Part of a small language model's weights: LayerNorm before each block.
MLP neurons of a small language model. Each row is named by its layer, matrix (up: input weights) and neuron, and shows model dimensions 0-255. Each number is 128 + 32 x the weight over its row's rms, rounded and kept within 0 to 255. Numbers have three digits each.
After each neuron's rows, "fires in" lists the words (lower case) most often at its 100 highest values on Wikipedia text that the model never trained on. A number after a token or word is its count.

L3.up138:090092142182119101091133126125137185131157084173144168097182103137169078118072167134095119073189144147128152090085148165119118113120118201151174109091129169138093098115141149157123100146090134090148150102120172132130163120130161076090112050156093110141132112121118140132085092142110121127112124136103169128135030136121109049108140171132172098144180135119117052155127131123082128148099160127130153155096110176096117110142122108149153141113143162132095103139160117155158132157149152096135137118117060141118118082187127132123062118084143173113092179045139183119084158148145133120122134167127238160138169122141160121120201097165156134173125091131159115141072080099084129096193130102175152096129218121189180132160136161101151109135079114158115122116086104174161121178098140
fires in: "with" 42, "which" 32, "it" 9, "this" 7

L5.up705:138092105132062172120187132096094230107184155153139110117133136068141153133088145173162104173156148189078135114036134093127162074069125138123152138137119140120099154153126136092121118178122148109115101159160160077129125146136128163141114164098097164161121147149138145064131140160182122139106143100168089114149149111098104147096144228123117058154142135111125099206115149148152149146207134166125119133139176151161154126118095139108181139085196106119133088121095156112149110145106089083112097087197150086120169126071132120099047144096090072111122178103087112113092182141124192081139121140170095119121114153084089109075193101090142117120123100067097149138115113155090153157148146116121162136180056120122139140120091161134124085148107130096144145154154129126131084095090144
fires in: "most" 34, "more" 30, "other" 8, "is" 5, "first" 5

L4.up432:132097109127131160167104157113173109126113168141181114105124100131113073131131092111120115143144144193100137076114132046146158129046056164145136056124179149112096102063081147106139170104096105133091121178114101088130105139066081139120125136157167111116093096116101102089108081051090141117103129116112097122113110114151155127145132110114093109138155109108112162142079168101100150098076153126102133108132113060106102097180019090150140139117084080099148167121129145098083152052109165116116128097144071112115116065114167061096111144118120115174169107052149139139114083119147155180121077094158173160137206071117116105094121104130118107145142152125141102145138156128097153072111105171109114102121088073139110136138118136169070069065113143151085126112055146151172121144122130
fires in: "s" 79, "their" 5, "his" 5

L8.up35:079058153099161123133162079126137139143094156145173157102131120134160110127086045097167104125163175137183078115115118137121102148131170112096095147080141156193125110161068121108075104103121130116153115190111194114098147095168122133108086173081107137127150144106168121137115138124142129080135122121126192158100141165124149135154134136172166097152220099173162105121112132183107074098086198178075113113088189093167126127131104115110166121118108185124116148146144103108113149160122120108110128115154143109135104080138165087151154136119169077133091150115110128082144141100187122133105095063180207137151163071136132101122102107103100175170180099074105126104144064116117170163101120125117115185123118085145066113107188155165091190109094139181049112138103150142094127183135169
fires in: "this" 22, "these" 15, "that" 13, "them" 9, "which" 8, "such" 6

L4.up570:100114129131176115110131164109157100168132180145116059090100116105153123122070110066104135123089117157115109115112134114184151200058125131106122079126111161146166139102111155169113160168115078141137067117110105041123179179092125113105118169129112122159148144106084152141100122083150129166086129142158161094102067132135088100134135149104132116095118081085121079163114122073134131103145189173032127106193108155117103111090144074089126124105113146112125120160093150132090087082086107186177096114138122159109121150080183112131113135169146089154123100097115160126095116139123121143090131093114211123103149147082141069127099141213157157082194116088186055204198126132138117093150167067140093122143120072119082100112095157113110131082131116086173122118138120098149117133127122
fires in: "s" 73, "another" 5, "their" 4

L5.up189:140166073174173137106122146122130102110095042187151195152129142102083047113044203098165125172079085152119106155134179097095103098156117117125118160132112123144160107084184125134108106125132178107146158161080114113171124162158089181124125078169127120094100184115094138147191134140165091128096128161151119114154138122158136124098132076131072150138190081148065131079147123129090149145151126108121119124118109108197133177120134150118136187068071128122150147138168090075163198136135185101126175114123177132098102133165155155093178140088149162169146133169144174134146117129107140152128079157062134096171167113094097100118169139077142152177084116141108101091153105137081115140173155137131119150147179196141097156156139096087136098105117121102155082114156130055106123118166147
fires in: "to" 49, "in" 12, "of" 5, "for" 4

L8.up317:168116160107167097107131144133123096116108122113068146173208121139116122119115124071165124079093147127105179143171182056133100142111162143103154156108121126149140134106077102184195134077101125107140100112119142091148116102110072114120102046181129102149072127125150098055108137132162128140096083085078095146130101159181090169185146141104183109181160110119150183093184120148168084083119140123173122168117091114162172128103073123107079102068185105122141133111155139168129109103091142161106130184110125136117088114121113102132162142106174142138052128162150142088101110190161119079155088152156128115118097145100121081140105110173096104144125160156185131155103119112083082084144149124126141206166208131157159192143109106046104152136120110112097098173149090116168153142112163
fires in: "by" 18, "with" 9, "in" 9, "to" 8, "company" 6

L3.up828:066115093140097184175150187188175121110071161160126132080166113170124114144109134111094072073125107116088127136132174057081085124157094128115098103120084166106135118115158158101097148041125137159086203095167127147127113163124180147105115215157166068172125133100162136122146113051074161083132167106092158104094094100111104123130110181132158179134113076104146174128042138140138113149098174153099146098151144123166113109153100104079099093152103125131160166169112129108146171152123139149126176158119082120141163054114131080108128120111079103093151125082093129107095111155146143134105078146188158079139117112104153092118145097105120163189138131094154137176165073110100099105136116143132130136159188184153164129128120102089121108087148109155123067172083116120129119179151088
fires in: "s" 74

L3.up760:121121125131160129197154093113119109103158142166114174145146105140148151147147118083105088154108068123111077063086176045126077104106117144142130153070106136167112120083116133073136128124132147138109180127127081094138081114113120144171128071199124109115136077133143107175137057073097111077106095144099144119141153137148132116094121135122117103169143120124178101109048089105161103116105140125093103167098073152057130145130104121076118084153107127101068146088154095182103093127111169087154103103093047100123063097130086101150105167106163103162095137065087157192117115100114163134139120118141073158132113084137067061092055152168156133157154110136106123191067166078143142168158185145102133160085098131144102089128151137139164097112089180133140121167102135124154084134093156
fires in: "first" 37, "most" 17, "their" 5, "theraphosa" 5, "only" 4

L5.up498:122107078076083117121130142084157145150076164153118101099096151106129175103148148155132088073104108103114159142157127069167175072066115129077141181113100143111095152137078144147102114162133134078093129071106152148145103151114112121115078159161189147104149098070153142152162128121099107097162178078145137154153172092079093121114142178120234096126109079106125088098169135155148153085178116155152118146116140127125115069104135085166116212106157119205086095174160205097108124118106111076111089102135153122131220120099108119137091145128072067147117176124106153106112137123101183154166158152095137129072137134086103118149085120151143109192163148110137099114140122161120089126184142126105130124165132093086127144131134198131106102139119157158094150162097183078098082122094182
fires in: "most" 19, "more" 18, "some" 9, "many" 7, "that" 5, "since" 5